Part of a small language model's weights.
Size: width 768, 12 heads of 64 (3 for keys and values), MLP 2048 SwiGLU, vocabulary 31123.
Training: a variant of Muon for these matrices, 1091M tokens, 4162 steps.
MLP neurons of a small language model. Each row is named by its layer, matrix (gate and up: input weights; down: output weights) and neuron, and shows model dimensions 640-735. Each number is 128 + 24 x the weight over its row's rms, rounded and kept within 0 to 255. A neuron's up and down rows have the sign that makes its largest values positive.
After each neuron's rows, "raises" lists the tokens whose logits its output raises most directly, leaving later layers aside.

L2.gate684 [ 97  98 106 142 141  94 135 148 137 138 115 136 114 132  61 120 110 120 104 141 120  95 113 132  98 131 146  98 155 176 152 149 133 153 130 135 152 155 129  83 112 151 128 100 105 125 108 130  57 122 132 152 125 112 133 144 147  99 174 147 131 130 155 153 156 168 125 100 149 101 113 114 102 115  91 141 116 121  61 165 137 139  70 111 105 116 125 107 110 100 114 146 125 120 164 165]
L2.up684 [110 113 152 114 134 168 134 146 166  97 119  76 174 128  80 109 103  83 118 143 159 116 146 122 137 134 168 114 132 179 130 153 103 146 105 129 141 135 113 105  99 144 142 119  91  98 144 107 132 113 137 144 105 137 128 132 117 109 116 130 118 118 130 176 130 167 124  71 152 115 126 137 114  84 108 138 177 128  82 136 165 145 116 122 115 110 127 113 139 117 106 119 123 105 107 117]
L2.down684 [126  89 119 156 123 109 137 117 142 111 129 135 145 135 119 118 123  93 120 116 165 132 132 174 181 137 124  84 131 132 144 122 134 162 153 128 135 147 159  87 135 156  96 118 135  83 158 172 117 124 126 133 111 108 127 127 125 157 133 155 138 125 120 135 144 154 133 101 141 123  99 145 153 103 125 144 137 118 107 129 157 131  93 119 145 157 136  96 139 125  87  75 186 123 140 167]
raises: "rel", "ident", "ord", "ised", "ision"

L2.gate968 [153 126 189 108 102 127 158 158 155 118 135 143 158 103 116 119 111 137 105 123 138 160 138 112  87 128 151 106 111 138 110 144 101 136  97 132 141 126 114 152 128 137 121  96 138 134 135 123  98  96 145  90 121  75  91 163 120 102 161  95 122 142 144 136 169 151 133 109 119 138  98 153 139  91  86 124 142 143  88 138 158 166 161 143 151 148 137 130 107 109 121 155 138  91 115 122]
L2.up968 [150 171 165 129 131 174 130 112 155 115  91 133 116  84 136 113 161 139  97 154 132 135 140 133  86  92 173  85 123 137  99  92 155 148  99 143 123 133 150 117 100 167 142  85 124 137 159  92 126 103 106 113 127  88  62 125 131  75 132 124 138 188 125 111 165 155 128 148 114 134 101 124 152 104 125 102 119 136 150 127 117 166 127 130 144 137 119  70  82 124 133 144 159  90 143 174]
L2.down968 [178 159 155  95 118 163 155 160 175 170 102 134 104 145 124 158 129 158 136 142  99 118 141 138 101 101 163 131 103 132 105 120 100 163  80 151 127 140 125 160 106 106 122  85 148 130 148 123 119  87 137 123 131 153  95 146 134  99 177 118 107 164 130 134 140 116 180 157 138 134 126 138 135 107  82 147 138 140 122 120 144 125 133 146 147 152  96  94 111 150 125  97 173 104 162 147]
raises: "duct", "ithe", "pe", "je", "| Team"

L7.gate1529 [125 128 103  86  94  92 142 147 142 157 153 167 111 129 126 124 123 174 143  97 104 190 152 141 119 132 136 129 133 155 118 152 148 140 131 138 145 162 142 157 131 151  69 120 127 134 144 183 152 114  97 106 152 131 143 210 110 146 109 121 143 103 147  94 100 128 144 129 123 129 159 123 103 134 106 129 104 182 107 146 131  88 110 163 138 150 121 130 139 154  89 106 130  87 137 108]
L7.up1529 [ 84 117 109 124  96 183  83 106 140 110 146 138 148 103 118 158 117 112 101 153  88 119 143 136 143 159  89 145 100 133 127  88 119 143 135 133 129 130 142 147  99 149 125 136 150 110 113 123 138 143 168 139 123 139 139  99 122  94 133 134 134 114 103 131  89 137 138 112 117 117 133 105 109 154 117 154 158 127 142 112  95 138 150 119 157 139 139  90 143 100 109  88 116  99 128 109]
L7.down1529 [104 141 125 127 157 137 130 136 115 157 156 122 100 150 148 134  56 124 110 105 161 108 107 108 106 164 116 120 119 151 118 154 157 126 151 152 159 116 125 141 115 140 161  96 120 124  88 209 121 105 121 107 138 149 121 124 125  95 153 124 151 169 129 110 133 155 142 117 156 152 152 147 145 164  81 129 128 166 124  89 127 137 119 146 127  89 125 144 130 142  83 131 161  89 158 115]
raises: "t.", "d.", "self", "áz", "ality"

L7.gate731 [126 141 127 121 135 155 128 110 102 118 133 123 150 148  74 150 119 123 120 110 151 126 115  96 175 119  91 150 121 104 117 125 125  91 114 137 130 105 141 175 140 132 159 109 120 106 106 108  95  99 104  99 163 140 123 151 105 154 152 127 148 122 124 144  99 118  96 123  98 104 124 117 150 152 152 129 112 141 121 150 179  75 120 110 135  92 145 183 115 111 115 137 106 137 172 124]
L7.up731 [101 150 153  99 151 123 142  78 131 124 166 137 134 141 130 133  96 134 140 108 140 118 118 106 164 117 112 122 130 136 125 115 123 133 140 129 113  76 175 178  99 131 120  99 134 111 105 160  95 114 158 124 166 148 115 133 108 159 141 154 119 106 135 138  96 132 154 161 136 125 153 141 165 144 150 151  90 144 128 143 142  87 165 118 124 106 174 179 122  88 135 144 126 104 136 115]
L7.down731 [109  91 139 129 119 174 138 152 119 149 141 127 153 130 135 165 118 119 146 133 176 117 140 134 132 178 120 162 158 102 134 134 106 156 124 143 135 112 123 131 126 126 116 150  89  76  96 109 135  99 125 121 107 157 154 174 116 124 106 141 117 120 128 125 117 114 159 121 180  97  80 114 102 116 115 164 111 100 125 130 140 120 134 147 171 123 152 153 114  90 149 114 157  90 104 106]
raises: " times", " others", " others.", " other", "-year-old"

L2.gate146 [172 107 153 139 139 136 187 157 181  73 116 152 149 120 124 192 156 162 143 107 140 112 139 163 120 106 119 119 110 113 108 135 129  99 145 127  75  92 131  72  99 123 134 109 151 115 153 147 141  91 149 130 143  92 155 132  70  96 152 108 151 164 100 152 178 117 120 130  70 119 141 142 156 135  79 152 122 141 133  77 128 164 118 112 133 132 102 132 108 114 148 140 153 166 102 115]
L2.up146 [138 115 127 116 178 132 120 147 127 102 151 112 152 119 167 147 116 124  59 136 151 151 168 147  93 146 107 109 153  91 125 182 111 116 167 170 141 127 120 136 151 150 114 115 194 118 138 113  96 137 127 147 109 126 136 169 153 131 132 151 112 165  90 135 196 126 142 125 128 157 109 124 111 133 119 135 117 131 100 117 119 164 108 128 134 139 116 129 129 107 128 178 110 129 169 113]
L2.down146 [158  95 156 128 166 136 161 127 159 123 134 138 154  90 141 129 179  88 113 144 175 126 152 171 129 159 104  99 133 111 140 131 103 122 164 135 112  78 154 107 164 144 126 121 147 146 135 111 127 114 119 142 110  96 137 131  98 116 133 120 145 167  91 183 199 137 149 132 105 137 140 113 116 102 128 128 124 114 123 105 118 179 139 123 142 150 108 146  91 133 167 169 102 140 136 122]
raises: "S.", "ander", "St", "own", "iers"

L7.gate1024 [130 113 150 136 143 150 147 115 114 108 123 205 171 127 147 135 116 127 105  94 103 109 134 135 154  97 130 120 133  73 134 149 124 168 132 131 149 148 107 129 120 110 108 141 137  95 125 108 122  88 123  93 111 159 114 140 138 145 119 156 112  84 114 107 147 132 171 129 135 117  46 106 147 153 132 123 112  90 145 135 116 119 132 156 146  74 127 149 139 174 137 116  91 113 152 162]
L7.up1024 [147  86 153 173 131 160 159 142 103 120 106 166 131 122 146 112 130 131 119 156 111  95 135 130 119 100 103 131 134  91 139 111 121 165  89  83 164 153  90 102 143 171 116 162 106 126 101 136 120 155 109 146 173 171 141 122  78 125 134 123 131  98 121 135 153 140 183 117 121 156  83 120 167  77 173 162 101 133 113 113  91 161  91 135 128  99 120 127 138 132 146 122 105  83 124 147]
L7.down1024 [130 137 130 137 139 145 140  87 161 149 114 157 144 159 137 119 134 157 110 111 106 122 177 136 143 149 135 128 136 127 114 108 121 135 140 160 135 150 130 131 134 149 150 162  98 118 101  87 115 222  87 122 161 136  91 143 100  98 143 120 102 127  89 146 171 132 141 111 135 156 110 126 135 140 130 134 150 135  87 176 139 105 134 140 146 126  88 154 135 149 142 130 111 125 105 104]
raises: " design", " ship", " aircraft", " tank", " load"

L2.gate806 [105 118 118 106 140 157 121  94 147  96 122 148 134 141 148 108 125 148  93 123 129 131 106 140 177 134 127 127 114 110 122 108 125 118 139 128 157 109 142 132 145 102 137 113 152  96 158 126  88 131 177 108 136 137 143 127 108 146 160 192 144 148 127 164 141  79 153 131 190 121 120 177 142 136 109 117 133 157 151 142 198  69 145 121 173 133 178  87 130 129 144 104 100 119 158 140]
L2.up806 [131 174 183 141 117 136  96 137 139  96 135 170 101  99 159  97 121 122 145 109 159 117  88 163 159  79 102 119 150 143 168 141 155  90 143 131 126 131 143 120 120 134 109 119 121 106 131 111 143 139 122 112 143 125 128 134 123 108 106 127  89 129 140 169 114 123  94 129 128 125  97 151 108 137 133 119 130 132  73 134 138  94 139  94 102  88 121 145 125 111  74 111  96 104 115 127]
L2.down806 [107 108 120 149 149 137 131 145 129 114 131 169 111 152 187 156 161 112 120 119 180  96 133 124 119 140 131 106 108 166 149 133 156 139 132  91 118 139 160 109 138 120 132 111 118 102 160 148 175 151 114 140 176  82 143 114 188 139  84 136 168 136 145 108 118  97 128 121 136 140 106 113 109 142 120  94 127 122  92 103 179 144 154 125 142 104 144 148 122 110 114 145 129 124 135 117]
raises: "ock", "iff", "aim", "ash", "ip"

L7.gate1559 [123 171  94 135 118  91 130 176 125 169 118  92 100  94 138 114 171 176 122 100 112 139 139 130 123 147  96 109 154 154 139 130 166 114 164 115 110 145 149 113  82  85 195 150 182 134  90 145  80  69 131 143 112 134 123 148  73 139  75 142 124 111 145 142 167 135 116 143 106  90 119 123 126 115 144 128 124 165  70 130 149 100 127 143 182 135  96 103 176 153 113 143 130 114 133 149]
L7.up1559 [135 147  90 115 122 122 126 111 101 139 113 116  97 121 147 102 185 142 124 147 134 151 145 152 156 176  87 138 146 130 130 140 181 115 156 115 126 113 121 114 111 136 179 137 134 116  97 110 104  97 137 139 157 132 137 159 115 138  97 178 130 128 139 116 179 156 153 120 147  99 124 102 124 138 105  88 140 144  87 103 107  85 115 128 115 129 113 117 171 172 129 115 153  94  88 136]
L7.down1559 [ 71 136 133 133 124 122 114 165 156 135 158 109 125 157 124 165 124 118 127 164  85 144 152 181 142 119 130 126 167 162 189 150 170  95 106 119 148  83 116 116 137 135 201 166 161 149 129 122 107 133 125 154 148 123 134 132  85 128 196 152 101 116 147 151 155 135 151 111 145 142 119 146 145  81 122  91 139 148 116 123 154 135  81 132 122 146 127  92 136 114 109 133 142 131 127 127]
raises: " it.", " into", " them to", " out.", " him to"

L2.gate77 [124 137 131 124  99 134 150 154 123 129 117 117 140 125 113 136 150 128 149 123 157 115 147 103  94 165  66  91 116 148  99 102  80 106 136 125 146  87 131 138 122 161 175 120 187 135 133 139 156  80 125 118 126 132 128 159 192 127 125 159 154 105 125 160 108 136 142 105  31 129 102 145 172 107 130 119  79 149 142 133 165 118 105 154 166 110 123 130 141 142 106 120 110 140 135  96]
L2.up77 [137 110 105 130 117 138 162 138 139 130 112 129  86  78 125 134 139 107 124  85 137 116 177  87  97 140 102 137 133 157 136 122 124 111 128 142 118 126 163 128  92  95 132 130 167 160 113 138 134 146 149 113 112 103 132 143 122 117 120 155 176 126 146 158 131 173 174 156  48 119  61 150 157  99 131 125  59 169 157 140 126 148 109 154 153 115 126 116 107 132  84 110 118 101 149 125]
L2.down77 [121 119 126 122 101 138 146 124 125 127 141 125 149  83 131 117 178 123 109 145 143 152 163 120  60 155 108 120 131 171 114 107 116 120 124 120  97 144 118 140  96 145 152 128 197 148 113 147 109 141 182 129 134  85 108 122 159  75 143 171 139 190 125 142 101 159 139 141  61 127 110 153 119 117 115 131  78 116 127 116 114 160 155 123 132 112 112 117 115 128 102 107 118 119 165  72]
raises: "cl", "wood", "work", "year", "ically"

L2.gate1661 [130 118 128 126  77 126 108 131  98 144 141  93 108 142 146 107 117  81  57 114 156  82 121 146 134 139 131 112 103 108 120 138  99 121  90 115 163 135 126  76 142 144 107 133 119 112 179 107 188 118 107 138 151 120 125  79 148 134 132 154 187  90 135 117 165 127  92 169 138 152  96 153 123 138 125 119 147 152 150 101 128 113 112 100 114 136 116 173 128 122 121 139 129 150 167 144]
L2.up1661 [141 100 130 100  82 129 124 129 171 159 157 101 134 131 163 137 122  85 103 112 158 107 156 130 180 127 167  70 113 119 132 113 122 121 147 148 136 146 125 112 126 142 104 183 130 121 154 128 125 154 118 153 130  98 124 108 149 150 129 184 165 131 101 153 117 107 150 132 113 116  84 117 118 143 156 115 134 145 160  92 139  93  82 130 107 126 107 125 102 104 104 108 139 148 157 141]
L2.down1661 [136 115 103 157 113 119 124 115 143 160 157 101 102 106 169 134 125  75 136  90 142 124 102 157 164 145 131  85 114  97 126 139 142 131 124 154 150 132 123 101 101 127 110 127 140 141 155 139 119  88 122 134 164 104 140 122 148  96 140 145 197  77 117 176 147  89 118 128 152 112  98 132 113 111 109 111 167  98 132 118 168 110 105 132 119 137 159 140 142 146  87 113 118 100 187 182]
raises: "osed", "oud", "osing", "os", "an"